Weights of a small GPT-style language model, trained from scratch on English Wikipedia: vocabulary 2048, RMSNorm before each block.
MLP neurons of a small language model. Each row is named by its layer, matrix (gate and up: input weights) and neuron, and shows model dimensions 64-191. Each number is 200 + 20 x the weight over its row's rms, rounded and kept within 0 to 999. A neuron's up and down rows have the sign that makes its largest values positive.
Before each neuron's rows, "fires in" lists the words (lower case) most often at its 100 highest values on Wikipedia text that the model never trained on.

fires in: "as", "s", "there"
L12.gate249,181,200,233,167,201,227,219,195,187,158,199,246,199,192,169,216,201,195,200,198,220,217,219,238,191,221,212,176,220,192,229,195,194,209,207,189,169,231,179,224,216,198,207,213,198,219,171,203,207,149,212,199,202,229,196,197,173,198,209,196,186,204,189,201,219,181,211,222,223,190,196,188,218,223,172,200,176,183,183,211,215,165,214,205,224,185,207,165,201,202,183,201,197,191,221,218,182,181,206,224,212,174,163,223,167,176,218,174,221,212,223,189,239,205,188,182,201,196,182,228,210,238,179,187,222,201,195,145
L12.up249,190,207,204,199,200,209,220,192,171,189,183,224,199,174,208,201,214,181,191,203,192,178,176,214,212,167,205,200,205,217,215,218,211,243,187,193,170,212,167,180,199,193,195,212,159,188,167,181,217,201,205,260,214,184,165,214,186,177,210,186,227,158,203,213,181,196,168,225,230,178,198,171,220,208,210,164,219,181,206,225,217,180,199,221,202,220,202,233,199,198,204,178,247,184,201,178,210,189,197,207,234,193,207,173,175,223,172,182,196,185,183,228,158,215,142,208,225,218,196,220,188,230,216,214,216,213,196,188

fires in: "the", "in", "by", "based", "s", "with"
L8.gate135,190,194,194,192,200,173,165,172,168,207,187,202,211,214,188,189,177,182,198,230,218,205,201,209,216,212,160,205,204,210,158,223,218,221,193,179,194,209,236,193,188,234,196,200,188,197,172,195,199,210,216,207,186,208,210,225,243,184,224,185,182,223,240,176,209,222,176,228,213,217,200,175,180,203,198,172,227,199,193,202,209,186,203,234,203,208,184,171,224,215,202,182,180,238,193,192,173,195,173,218,205,213,230,175,221,207,220,188,153,225,178,186,163,203,144,222,249,186,219,204,188,223,167,179,195,191,174,223
L8.up135,178,196,163,181,187,209,191,216,196,211,218,225,189,236,184,212,195,216,167,215,259,234,218,235,215,211,188,233,205,195,182,218,207,178,199,186,173,227,194,200,183,236,180,236,234,218,160,195,180,181,209,157,197,204,220,190,199,179,217,208,178,154,207,177,215,185,204,206,215,171,206,170,180,189,206,213,213,197,201,212,213,206,197,198,175,210,211,177,177,169,160,164,176,220,189,178,188,223,188,226,231,200,201,204,203,208,194,184,184,189,218,192,180,199,191,190,237,192,208,217,169,234,208,203,215,218,200,222

fires in: "at", "in", "attended"
L15.gate13,217,207,167,186,206,164,231,162,205,183,188,187,181,202,211,213,207,220,218,193,186,208,203,206,202,204,217,196,169,178,218,179,206,210,206,193,181,194,177,216,175,224,204,185,239,188,206,168,196,209,177,218,227,216,167,190,207,230,211,179,201,206,232,185,199,206,206,163,200,257,202,225,183,180,156,194,202,188,175,225,210,203,189,185,208,201,212,206,201,193,181,198,234,200,206,191,185,212,232,208,186,242,201,213,192,214,229,206,218,197,217,188,207,175,221,175,212,247,212,281,203,219,209,164,187,233,171,199
L15.up13,198,198,224,186,202,197,181,188,220,184,199,189,215,210,175,217,217,234,183,198,209,194,196,200,196,192,208,181,174,209,216,164,185,212,233,165,164,237,214,186,177,204,211,182,184,206,238,197,200,212,205,198,205,228,204,198,219,176,189,191,212,183,213,197,197,218,215,208,209,232,213,228,220,148,170,203,173,169,182,195,231,236,211,203,200,200,178,165,204,223,224,217,227,218,235,226,167,228,199,235,204,201,209,168,245,187,205,181,207,210,205,165,179,209,204,198,205,217,225,229,214,209,219,162,191,237,198,213

fires in: "his", "s"
L19.gate174,246,215,221,186,203,174,185,148,215,187,232,196,191,192,212,210,170,182,215,220,170,190,179,214,170,219,194,164,233,169,215,187,200,173,208,182,184,206,182,226,194,233,212,184,194,233,193,190,234,187,186,186,201,208,222,216,182,194,210,156,181,213,201,222,208,197,221,209,186,230,197,189,208,178,221,186,204,207,205,212,227,174,214,180,225,190,178,185,225,210,196,202,213,155,207,215,228,196,232,189,189,184,215,229,192,240,244,196,195,206,197,173,182,219,212,196,209,231,218,184,189,198,166,223,191,186,215,197
L19.up174,178,209,177,165,217,181,223,236,213,190,219,204,181,171,204,203,159,201,217,203,191,187,208,219,196,210,169,216,196,207,185,226,200,234,170,207,203,215,205,180,199,208,216,203,205,204,205,181,255,179,207,204,217,192,190,191,214,187,184,145,175,198,208,183,235,177,218,199,180,163,182,218,206,150,177,185,178,214,194,203,196,199,158,178,199,191,181,225,194,228,230,230,201,226,234,202,196,223,185,186,185,205,204,195,217,243,193,215,205,209,162,206,250,208,188,211,201,177,230,237,163,230,177,224,183,172,172,207

fires in: "of", "not"
L12.gate146,213,210,214,203,195,217,208,211,266,187,184,210,227,208,220,209,183,220,154,165,220,164,193,163,263,151,198,194,227,178,191,204,175,214,220,203,207,222,179,176,203,172,230,203,205,176,187,228,189,221,212,193,209,205,202,210,197,208,213,208,210,199,232,192,205,186,222,175,230,177,215,193,227,171,200,214,186,191,220,201,205,214,201,203,224,210,184,230,193,212,201,172,175,191,224,165,212,191,185,209,196,224,226,203,181,178,215,221,165,180,193,199,236,217,141,184,213,204,181,175,205,205,240,205,189,237,226,203
L12.up146,235,209,172,223,161,182,194,207,159,191,188,163,201,195,216,219,191,205,168,226,182,203,183,219,210,186,194,183,201,191,195,199,185,181,195,228,214,230,218,210,191,171,236,221,150,181,156,199,187,200,198,197,191,209,209,185,232,236,211,191,221,196,250,223,188,205,221,203,220,180,198,170,219,194,186,200,224,247,193,207,182,195,186,195,196,197,200,200,190,203,207,220,204,194,200,191,181,223,215,194,207,226,198,175,181,175,222,192,211,209,204,159,211,214,188,189,231,185,213,183,222,199,225,211,182,209,205,186

fires in: "his", "their"
L5.gate216,222,189,190,209,170,222,182,170,214,183,201,232,196,215,186,217,186,223,203,211,224,166,210,203,200,153,193,214,175,196,207,213,181,172,213,223,205,240,200,174,203,194,183,195,179,205,219,203,222,172,192,208,205,218,225,227,217,222,218,181,183,213,189,200,217,197,167,221,203,178,205,149,189,216,203,181,200,196,176,201,232,164,214,203,226,157,205,162,223,205,187,198,191,197,221,179,169,222,213,234,177,205,224,213,224,204,186,199,221,205,175,194,204,208,151,223,223,195,204,206,191,195,179,195,196,202,213,201
L5.up216,211,223,178,211,239,206,190,187,168,190,226,183,216,198,207,201,187,178,197,206,215,221,191,206,173,225,237,223,200,270,198,165,216,213,189,213,164,200,191,198,224,185,200,226,228,174,200,200,190,227,166,212,179,240,172,170,243,162,183,178,225,189,196,202,193,200,226,191,193,234,213,205,176,199,230,160,175,208,235,194,180,219,193,221,168,201,213,220,207,211,188,208,230,218,219,161,202,213,190,161,183,180,228,233,200,206,223,191,194,180,187,187,223,195,207,189,203,199,209,212,187,225,162,211,182,188,171,185

fires in: "is", "can", "does", "was", "t", "am"
L19.gate204,192,213,230,253,201,173,172,222,195,246,174,253,184,216,153,196,211,205,225,172,213,182,207,166,213,212,228,160,188,193,224,193,186,176,214,192,175,216,180,211,192,191,206,217,206,222,224,197,188,189,202,210,176,205,195,211,203,190,187,234,197,185,230,224,205,199,234,239,186,196,222,174,172,206,183,224,213,188,183,188,209,210,173,209,222,195,227,206,193,209,204,212,210,212,180,191,197,196,180,224,227,213,232,217,179,241,201,222,204,234,212,190,199,180,214,231,227,214,220,221,214,185,237,188,198,193,181,184
L19.up204,195,200,201,194,185,172,180,241,196,192,193,219,168,209,177,186,138,199,193,201,206,180,187,227,189,235,216,186,198,174,195,217,166,223,194,218,191,182,212,176,206,199,191,203,206,185,219,187,188,197,177,216,181,210,217,186,176,190,202,231,212,226,192,169,211,202,214,209,192,195,227,236,202,221,215,185,172,204,201,237,180,195,211,159,225,217,166,216,210,197,184,178,216,222,203,200,204,220,197,184,171,214,193,204,235,192,206,184,213,245,221,225,207,199,172,153,182,190,188,214,191,201,199,218,198,214,206,192

fires in: "single", "music", "international", "ft", "old"
L7.gate189,171,226,224,203,196,226,243,185,206,221,189,207,193,222,184,192,208,205,196,209,203,215,190,180,171,217,188,195,217,209,207,236,203,167,238,230,204,231,216,201,197,169,206,191,242,247,208,201,200,182,196,206,186,244,203,226,221,167,195,246,214,213,207,223,202,190,177,206,211,165,189,213,235,233,188,228,173,197,227,205,229,195,205,198,202,188,185,191,198,238,207,181,179,181,205,173,193,206,204,185,190,191,187,184,221,154,217,194,218,172,166,228,148,208,185,208,198,196,199,192,252,204,205,193,185,194,202,186
L7.up189,200,220,193,234,188,194,207,207,208,165,218,177,214,194,199,197,207,199,209,199,214,225,211,162,170,211,176,231,190,206,212,178,192,169,165,177,197,266,191,203,235,194,226,195,211,187,190,209,211,180,191,203,181,208,209,212,153,204,197,176,230,215,181,221,175,207,233,198,185,193,183,197,193,191,220,208,219,206,218,179,205,208,216,182,216,203,183,209,227,188,227,200,177,196,183,187,195,182,228,182,210,209,191,246,215,217,189,185,224,167,176,203,187,197,236,168,246,189,193,219,224,221,191,196,195,194,222,198

fires in: "will", "career", "corps"
L5.gate253,198,234,185,213,221,208,197,203,189,210,213,223,180,178,184,176,219,154,221,162,202,221,228,194,215,177,197,222,163,198,176,181,232,185,206,166,182,220,205,193,207,218,196,193,183,187,215,192,220,206,177,253,196,183,192,223,207,174,191,222,192,213,198,209,180,216,206,218,174,236,232,200,209,230,190,191,182,201,231,195,236,202,175,241,235,186,205,187,231,182,206,214,224,243,186,200,201,191,198,213,230,198,203,198,194,191,204,191,194,180,247,201,244,192,178,204,209,221,213,227,188,189,181,175,215,163,222,211
L5.up253,213,239,179,218,194,184,194,234,199,188,192,218,178,208,161,186,195,229,179,173,213,180,237,157,185,153,167,208,182,217,241,188,223,177,235,195,193,199,168,174,205,202,211,181,181,219,194,188,190,227,216,198,239,163,220,197,183,205,212,196,205,220,207,180,206,229,228,205,201,217,214,187,218,230,146,201,193,204,184,155,214,189,193,198,209,158,199,194,187,180,212,175,176,188,196,223,193,216,200,203,197,203,197,212,218,210,182,202,215,234,163,191,232,192,212,195,219,227,222,232,194,238,220,160,221,205,200,161

fires in: "country", "education", "training", "democratic"
L2.gate133,220,246,218,196,158,219,193,169,193,201,228,212,178,194,187,222,206,219,202,194,184,227,194,176,214,207,221,201,189,220,183,203,196,215,207,194,204,185,231,176,170,185,210,158,226,216,195,213,156,230,214,213,203,240,202,199,168,193,171,200,197,181,185,254,195,180,270,186,175,189,211,192,154,181,171,200,187,180,192,195,228,191,187,188,207,206,211,232,200,164,192,202,200,223,178,219,161,178,218,196,179,189,193,179,205,206,150,211,200,174,211,196,191,220,213,220,218,178,178,230,179,214,211,161,195,225,202,191
L2.up133,189,213,229,244,176,206,184,195,203,192,212,201,184,187,178,184,227,222,200,215,201,208,187,206,225,176,193,203,186,190,198,233,201,216,211,225,198,190,250,173,183,171,209,202,221,190,193,197,182,228,198,226,189,190,217,210,247,184,201,202,202,148,203,206,212,198,202,208,192,203,181,164,218,206,171,203,207,155,190,175,207,165,194,173,204,227,186,189,210,183,177,228,193,202,187,186,185,184,211,181,171,212,186,210,216,210,183,201,213,184,181,190,213,165,246,235,210,167,222,211,202,162,179,175,209,219,173,184

fires in: "is", "be", "become", "are", "was"
L9.gate3,228,203,216,193,217,192,165,180,158,194,197,209,208,181,171,223,207,215,193,207,189,199,193,242,202,241,202,196,202,235,185,201,223,216,216,200,193,174,173,223,217,198,209,191,178,182,148,203,153,196,170,215,195,214,214,180,188,206,224,184,221,197,212,188,235,214,214,220,189,204,211,174,232,185,183,185,215,198,213,178,181,195,173,147,179,174,224,193,212,197,174,232,194,203,193,205,184,207,196,187,237,181,242,188,222,213,205,196,228,198,213,215,218,185,211,173,222,188,217,216,178,212,205,194,201,211,194,211
L9.up3,125,202,206,214,218,200,163,219,214,217,198,200,213,227,187,178,175,198,245,206,195,208,207,208,210,203,188,172,235,199,187,167,222,215,201,212,173,182,180,200,205,170,208,222,203,235,220,211,193,201,178,185,181,224,178,202,248,221,214,194,190,250,165,210,237,208,216,211,216,189,218,183,186,218,216,206,221,204,226,221,206,212,158,184,180,199,193,204,171,200,188,210,210,203,237,223,179,238,187,190,179,186,235,191,210,204,174,165,224,185,225,200,220,204,215,177,167,197,187,172,187,187,182,203,183,204,212,207

fires in: "film", "music", "films"
L5.gate3,188,213,203,185,230,203,214,192,202,170,221,233,202,214,193,217,232,217,239,177,213,183,196,196,185,198,199,217,194,176,210,200,147,198,180,226,194,260,180,195,225,192,171,201,200,193,235,176,250,196,212,200,219,165,193,182,211,209,189,221,215,152,193,166,214,215,213,190,201,193,189,184,205,187,211,176,191,237,198,208,206,212,194,217,200,234,184,193,217,227,175,176,231,213,237,216,230,233,212,249,189,199,219,192,181,190,185,188,185,202,199,196,196,203,190,235,218,190,215,193,233,231,214,172,202,152,264,188
L5.up3,201,205,173,200,201,200,224,183,218,198,201,179,242,206,183,206,203,200,186,213,244,244,213,198,181,246,164,200,246,236,243,180,212,202,218,189,197,216,157,218,238,205,223,231,195,223,201,188,169,150,208,208,234,141,190,191,203,200,222,196,227,211,178,210,182,157,210,190,183,223,193,223,189,174,195,214,209,193,208,193,195,231,201,171,178,199,188,186,214,182,213,176,183,214,200,201,163,196,212,180,192,237,180,224,206,202,171,240,207,198,218,175,220,212,192,207,181,213,232,234,179,203,217,203,206,226,212,192

fires in: "was", "be", "were"
L9.gate55,177,204,198,210,201,201,212,213,200,185,191,199,205,215,219,187,225,211,220,251,213,228,159,210,195,222,223,218,205,202,179,193,229,206,164,193,204,176,191,222,183,179,188,191,148,172,237,195,183,186,195,198,221,225,231,204,165,165,218,176,197,183,226,191,255,201,183,215,181,214,211,174,188,225,179,217,233,236,211,221,217,221,183,202,160,198,217,184,199,181,232,202,234,214,226,213,159,209,182,202,182,188,223,189,219,235,195,222,212,215,204,208,216,214,203,189,228,231,204,200,208,208,171,219,210,206,183,203
L9.up55,194,202,201,235,190,181,218,209,178,173,161,234,198,206,168,194,210,206,177,210,177,222,160,197,199,189,211,229,180,187,189,163,209,215,202,188,196,217,194,181,207,207,232,196,172,178,217,181,162,196,170,185,181,203,197,184,243,168,211,230,217,189,207,222,209,206,186,191,190,207,219,206,205,209,219,175,199,223,207,188,186,192,224,187,188,170,222,218,197,197,221,227,192,224,211,210,193,215,216,200,184,230,240,208,189,247,187,206,205,213,196,165,203,211,169,218,220,218,218,193,163,235,238,221,168,208,176,192

fires in: "as", "by", "with", "under"
L12.gate216,170,198,204,210,183,212,194,207,211,181,203,181,210,198,193,199,173,146,203,195,194,211,212,212,183,198,219,186,195,206,222,209,243,207,202,241,207,212,196,194,182,194,222,246,172,202,201,217,200,198,195,196,154,206,170,201,214,178,181,222,185,236,206,198,229,203,190,216,243,185,200,184,219,202,196,232,205,189,224,181,230,174,169,207,185,240,197,192,195,206,184,181,222,220,193,208,212,216,198,240,209,163,198,157,177,204,210,221,196,187,187,198,222,200,167,188,225,241,193,179,215,227,222,176,197,190,195,209
L12.up216,205,213,192,210,192,204,166,201,200,193,188,203,229,218,211,205,219,212,228,237,202,184,222,183,225,228,215,218,191,220,203,193,183,200,199,203,193,184,187,180,208,220,188,238,202,196,222,204,210,209,193,194,241,182,236,214,173,204,201,245,211,198,188,187,225,175,202,242,192,221,191,203,217,196,221,166,228,162,189,250,202,170,198,214,189,188,212,195,163,214,208,207,250,197,202,226,227,209,222,207,171,168,205,226,208,218,179,204,202,198,196,206,184,184,180,207,214,201,170,237,181,233,161,181,195,223,203,219

fires in: "also", "eventually", "mostly", "usually", "then", "not"
L10.gate53,212,188,203,191,193,188,197,220,239,185,186,163,202,227,210,197,205,178,181,198,167,165,213,186,228,200,187,187,208,183,183,206,228,175,204,222,228,201,194,201,206,179,187,209,169,230,170,180,183,209,210,204,225,173,189,179,214,228,221,171,227,239,187,195,221,200,224,239,213,217,205,178,196,176,186,220,177,211,190,206,182,188,188,205,224,198,189,198,216,180,213,196,228,184,243,187,200,214,205,211,215,203,210,164,222,192,177,194,179,201,207,202,206,237,217,214,205,245,167,197,187,209,211,149,199,231,188,178
L10.up53,214,176,236,227,210,200,216,207,184,205,208,189,215,181,190,209,169,179,222,204,190,208,212,236,197,194,180,168,249,209,197,173,199,212,168,180,189,175,199,214,221,205,216,204,202,230,212,185,190,194,213,170,182,199,234,183,220,205,210,164,243,198,185,249,192,201,189,236,217,194,208,179,216,234,224,188,167,187,206,189,171,230,202,224,224,214,196,206,215,165,191,227,185,185,204,217,218,240,184,199,216,192,226,163,231,203,198,185,190,170,191,228,199,180,186,209,198,175,180,196,174,206,216,213,213,168,212,229

fires in: "in", "within", "little", "were", "are"
L6.gate190,205,232,194,173,203,192,224,182,176,198,196,209,224,212,155,206,189,201,215,207,152,199,173,199,218,240,213,184,202,201,184,192,223,177,208,205,222,201,199,198,236,172,225,193,169,187,211,196,196,195,142,206,194,172,189,197,200,171,211,213,187,216,189,224,250,209,165,225,205,208,197,240,215,192,235,183,212,210,205,199,215,201,203,183,162,181,195,213,205,192,232,221,192,236,233,239,192,228,179,207,229,227,219,180,213,218,190,210,167,232,181,217,215,208,169,202,216,193,193,212,200,233,197,222,225,226,205,233
L6.up190,235,188,180,189,209,206,219,215,212,211,151,228,202,224,188,210,192,197,194,187,204,202,180,220,178,226,177,159,171,203,179,193,204,216,200,197,207,200,216,201,194,182,212,198,162,193,222,200,188,187,184,216,185,189,168,201,180,175,175,219,203,181,168,201,228,188,181,213,181,224,209,205,220,202,204,186,199,223,211,163,197,210,191,190,165,166,177,196,200,204,245,229,197,212,224,202,176,219,176,194,235,187,202,239,204,204,182,209,202,236,179,213,228,185,183,226,224,206,171,234,192,201,201,184,214,219,192,212

fires in: "team", "band", "film", "album", "club", "company"
L5.gate155,200,209,181,167,187,217,178,232,213,163,214,217,197,213,179,221,217,247,231,208,230,214,193,227,202,226,193,182,212,190,215,209,183,204,202,220,175,226,209,204,214,158,163,179,210,209,184,203,160,222,228,219,214,203,191,206,184,194,174,224,191,168,222,183,194,219,220,227,199,200,229,206,226,183,212,205,193,210,187,208,183,194,236,218,220,226,200,198,181,226,194,207,161,255,164,189,202,190,204,166,212,196,192,200,180,172,231,202,213,203,203,183,213,178,208,182,224,187,219,199,201,206,207,168,216,210,208,196
L5.up155,209,184,232,165,212,211,190,171,202,216,239,210,179,203,197,184,202,230,185,211,194,221,225,192,212,199,230,173,186,218,180,222,192,175,199,225,223,181,194,179,160,176,202,196,199,220,219,212,202,230,170,195,183,213,202,202,236,176,176,202,205,215,155,237,221,176,192,204,185,202,230,219,171,229,174,182,198,200,200,185,210,176,190,220,181,189,165,186,216,215,226,212,217,188,233,204,205,208,196,225,202,189,209,213,153,221,225,200,229,211,207,203,211,203,230,184,191,237,186,224,221,203,203,203,173,197,178,236

fires in: "of", "by", "small", "current", "romanian", "under"
L12.gate20,212,214,195,222,177,249,202,214,235,198,177,212,179,182,223,174,195,206,193,197,188,234,176,189,207,201,178,178,202,202,223,211,203,207,239,232,208,185,224,222,228,196,220,227,191,192,196,243,186,224,201,185,200,187,157,206,180,206,175,187,192,194,203,207,199,191,203,186,228,202,195,214,205,172,185,205,187,178,245,200,219,163,215,164,215,159,210,198,174,210,202,199,249,194,223,226,200,197,190,185,205,170,216,191,195,200,215,196,165,184,176,188,189,210,211,223,195,204,230,176,197,164,220,204,200,186,175,210
L12.up20,207,193,222,218,197,182,216,200,190,194,221,203,186,225,232,215,204,178,217,175,196,196,201,222,203,234,204,195,171,171,177,192,199,220,224,177,216,232,192,170,208,193,188,188,182,230,207,181,165,165,215,211,194,221,188,195,253,218,192,180,192,238,195,207,218,228,166,224,201,174,172,202,194,175,193,180,218,228,188,185,172,176,198,169,207,196,195,188,195,226,209,221,213,200,181,183,171,213,203,176,217,261,202,229,203,178,204,197,197,213,179,193,206,208,187,182,207,195,207,188,220,205,197,210,179,252,204,213

fires in: "have", "are", "were", "has"
L10.gate183,138,212,201,212,212,223,265,211,206,226,186,181,195,184,183,203,214,178,191,212,219,192,209,203,213,221,197,203,189,206,183,186,211,201,196,176,222,211,193,210,200,205,211,175,214,225,207,189,165,199,173,179,185,215,205,184,226,202,161,187,229,219,186,184,189,222,198,189,221,186,228,166,195,232,219,168,187,188,173,195,166,226,230,195,170,245,191,177,183,197,197,207,206,204,234,197,167,208,183,210,187,196,220,170,230,194,195,217,221,242,217,153,153,181,199,176,225,171,220,209,204,195,200,193,207,215,189,209
L10.up183,197,245,218,211,196,202,213,202,184,225,217,218,181,222,184,195,213,183,188,216,203,209,190,209,216,201,159,215,191,214,163,246,208,231,187,188,160,192,240,184,196,226,189,194,201,200,183,196,176,214,206,192,203,191,175,199,213,179,209,212,208,203,185,187,224,222,201,194,197,181,173,189,208,245,203,202,213,222,174,233,214,202,200,204,175,223,245,160,189,193,191,177,223,211,178,211,181,195,196,202,181,186,233,192,173,220,201,240,208,199,223,173,172,199,184,172,186,198,205,195,153,217,190,187,202,193,202,151

fires in: "did", "named", "made", "left", "took", "provided"
L5.gate50,185,198,214,211,181,230,193,231,190,172,218,205,196,224,189,225,235,203,199,191,199,208,196,174,214,248,204,173,197,189,226,222,199,205,180,186,220,232,173,194,194,165,197,204,196,206,189,197,208,239,201,168,188,202,185,218,193,200,209,228,175,199,197,186,192,215,208,209,184,170,203,202,197,214,215,232,196,243,189,180,242,189,198,185,208,170,189,209,197,197,226,178,212,225,178,214,224,224,204,205,218,162,251,188,171,157,225,171,212,176,153,212,198,190,186,189,190,216,187,178,182,188,227,190,213,195,219,219
L5.up50,193,136,176,171,180,202,228,213,169,164,202,187,211,189,195,219,195,197,196,197,207,196,187,258,184,214,184,185,195,186,206,205,176,217,216,202,172,224,214,189,186,176,160,214,191,187,190,206,203,174,198,172,194,169,192,201,217,204,173,193,179,225,181,182,234,205,221,189,216,162,170,221,175,192,191,202,181,188,202,202,229,221,183,231,183,238,196,150,199,239,191,189,240,210,163,193,214,155,218,178,221,195,215,190,213,207,216,203,188,204,207,214,209,190,199,213,203,169,219,203,196,214,234,186,187,209,172,227

fires in: "years", "career", "father"
L13.gate163,188,186,236,190,219,212,224,175,196,202,209,225,198,223,194,198,206,174,228,250,220,215,203,196,199,209,207,198,188,204,208,218,197,212,194,183,213,199,208,206,209,186,204,219,203,224,213,202,198,193,230,208,197,212,213,232,215,196,189,202,219,203,205,188,196,230,147,260,196,164,202,171,181,190,197,170,216,214,224,204,175,189,185,208,190,186,195,210,174,180,222,189,190,218,189,177,206,187,176,223,193,172,221,174,216,176,171,226,195,209,215,183,217,225,226,207,190,225,192,225,173,175,190,163,175,182,173,175
L13.up163,206,183,194,201,207,171,194,185,215,230,208,224,181,172,206,182,225,195,195,174,234,209,183,195,198,237,180,208,180,192,219,194,208,212,220,182,201,205,204,204,209,208,188,222,184,197,210,262,172,198,207,233,182,152,170,201,171,197,167,188,171,207,207,217,210,224,187,193,190,217,203,194,183,208,204,228,219,226,192,182,217,161,210,157,178,177,214,198,193,230,225,198,154,224,260,213,207,237,193,187,183,208,186,174,202,214,193,196,215,176,198,231,223,163,219,214,163,179,192,208,194,191,236,184,201,201,194,219

fires in: "been", "was", "is", "time", "be", "became"
L10.gate238,194,192,236,211,234,185,178,199,197,218,234,195,221,204,170,174,212,219,209,224,207,200,207,236,203,210,224,214,208,200,202,162,202,152,183,185,175,205,213,211,198,202,183,209,190,230,223,179,193,242,213,205,177,243,168,204,185,200,241,187,190,210,186,167,222,221,194,191,180,241,218,191,179,199,203,176,211,217,218,164,161,227,173,190,198,201,187,219,161,185,198,199,197,211,198,206,192,233,183,196,219,178,231,235,214,220,217,180,243,211,210,196,209,206,231,191,206,180,173,236,235,191,197,186,206,211,184,180
L10.up238,218,211,237,193,205,222,182,175,198,184,213,201,196,204,190,174,228,200,225,200,191,197,196,171,200,205,208,173,223,191,206,159,150,177,206,220,238,193,197,195,187,200,204,201,177,217,200,196,194,207,203,176,217,223,199,210,182,200,244,164,209,185,181,199,201,241,226,202,179,187,229,198,232,191,216,193,200,192,178,218,189,213,174,198,189,236,228,230,206,192,189,195,206,215,212,237,248,207,205,213,175,249,183,172,215,212,189,233,216,214,185,194,211,213,236,200,223,170,190,199,201,183,197,192,166,161,194,209

fires in: "house", "company", "film", "agency"
L6.gate112,198,178,219,154,205,202,202,207,175,238,203,171,215,237,169,226,225,213,183,188,191,165,186,203,222,182,221,189,222,218,207,195,204,239,167,188,187,220,173,230,202,190,204,203,191,217,177,170,150,161,214,191,210,162,197,196,206,175,212,260,214,215,208,192,237,218,230,221,195,189,231,222,173,203,176,194,175,193,191,223,166,200,187,175,208,187,207,170,194,200,226,179,184,206,185,203,211,200,187,203,199,195,217,162,214,198,210,195,205,185,194,181,200,233,194,178,193,208,205,198,185,238,202,219,217,198,215,181
L6.up112,211,166,196,199,132,181,205,194,188,177,203,195,204,140,181,230,198,165,201,190,188,162,196,227,176,169,205,189,194,213,191,209,192,199,204,225,232,225,209,223,220,203,223,202,217,222,217,189,208,186,187,166,198,188,178,165,194,232,201,151,210,205,204,179,194,179,203,201,195,191,201,233,179,150,185,159,201,178,204,189,209,179,194,172,190,195,202,192,215,174,239,183,227,186,220,197,169,178,208,186,204,172,212,216,143,220,171,214,175,221,192,209,198,190,200,199,180,195,189,203,200,207,216,196,190,199,219,197

fires in: "career", "time", "period", "office", "total", "length"
L7.gate198,198,170,203,173,201,224,225,140,180,214,220,211,181,197,207,197,170,212,220,164,197,204,189,209,211,194,226,243,185,189,232,225,171,214,208,179,184,223,208,193,226,231,207,233,188,209,183,205,210,194,200,221,210,185,230,195,183,148,199,208,196,171,181,193,161,224,209,175,206,183,206,169,157,199,202,160,224,177,184,203,197,211,196,218,210,179,204,189,229,169,191,173,217,212,210,176,230,206,193,211,212,229,212,199,163,200,174,189,183,196,220,195,206,218,177,190,219,201,220,236,197,217,178,191,203,188,212,222
L7.up198,175,189,180,185,166,203,242,189,200,202,174,215,197,170,195,230,208,204,189,235,206,180,199,202,203,207,178,165,202,205,215,205,216,218,213,188,208,212,197,213,221,229,216,241,209,186,174,199,195,193,217,192,176,169,196,206,179,173,173,196,202,220,203,176,198,179,191,179,190,174,210,221,201,201,190,195,184,176,197,204,175,214,182,218,140,172,223,196,180,166,170,188,220,173,197,229,189,204,226,181,180,215,219,212,195,200,173,193,194,191,194,203,151,163,170,214,204,189,210,221,201,222,205,179,202,181,188,208

fires in: "the", "at", "in", "that"
L13.gate125,237,208,199,188,183,196,223,168,203,197,179,205,184,186,188,221,206,213,199,184,207,210,205,210,168,210,164,160,166,223,210,201,211,171,173,178,197,211,173,214,220,209,226,183,200,204,179,170,225,199,183,212,194,225,210,193,232,219,177,236,193,189,196,213,200,227,210,211,211,240,190,201,185,200,198,229,219,221,176,221,192,202,202,182,204,213,171,217,151,195,179,200,203,171,228,194,193,257,160,251,228,219,199,219,235,237,188,195,194,220,219,188,237,216,207,198,201,204,225,209,162,225,223,209,160,214,201,223
L13.up125,235,192,198,169,232,211,231,184,193,140,208,240,205,218,195,239,204,217,194,231,172,185,180,213,196,198,224,201,201,198,187,163,197,208,195,191,194,178,218,248,182,193,188,172,183,194,180,220,181,234,219,179,211,205,212,202,206,191,208,188,199,160,182,221,217,214,225,206,187,207,198,234,229,210,194,209,199,186,203,209,166,214,154,189,236,243,188,194,176,223,194,213,205,187,221,212,226,226,198,178,227,186,223,228,193,174,215,220,184,226,215,205,226,186,224,202,195,202,231,234,197,223,207,169,210,207,194,201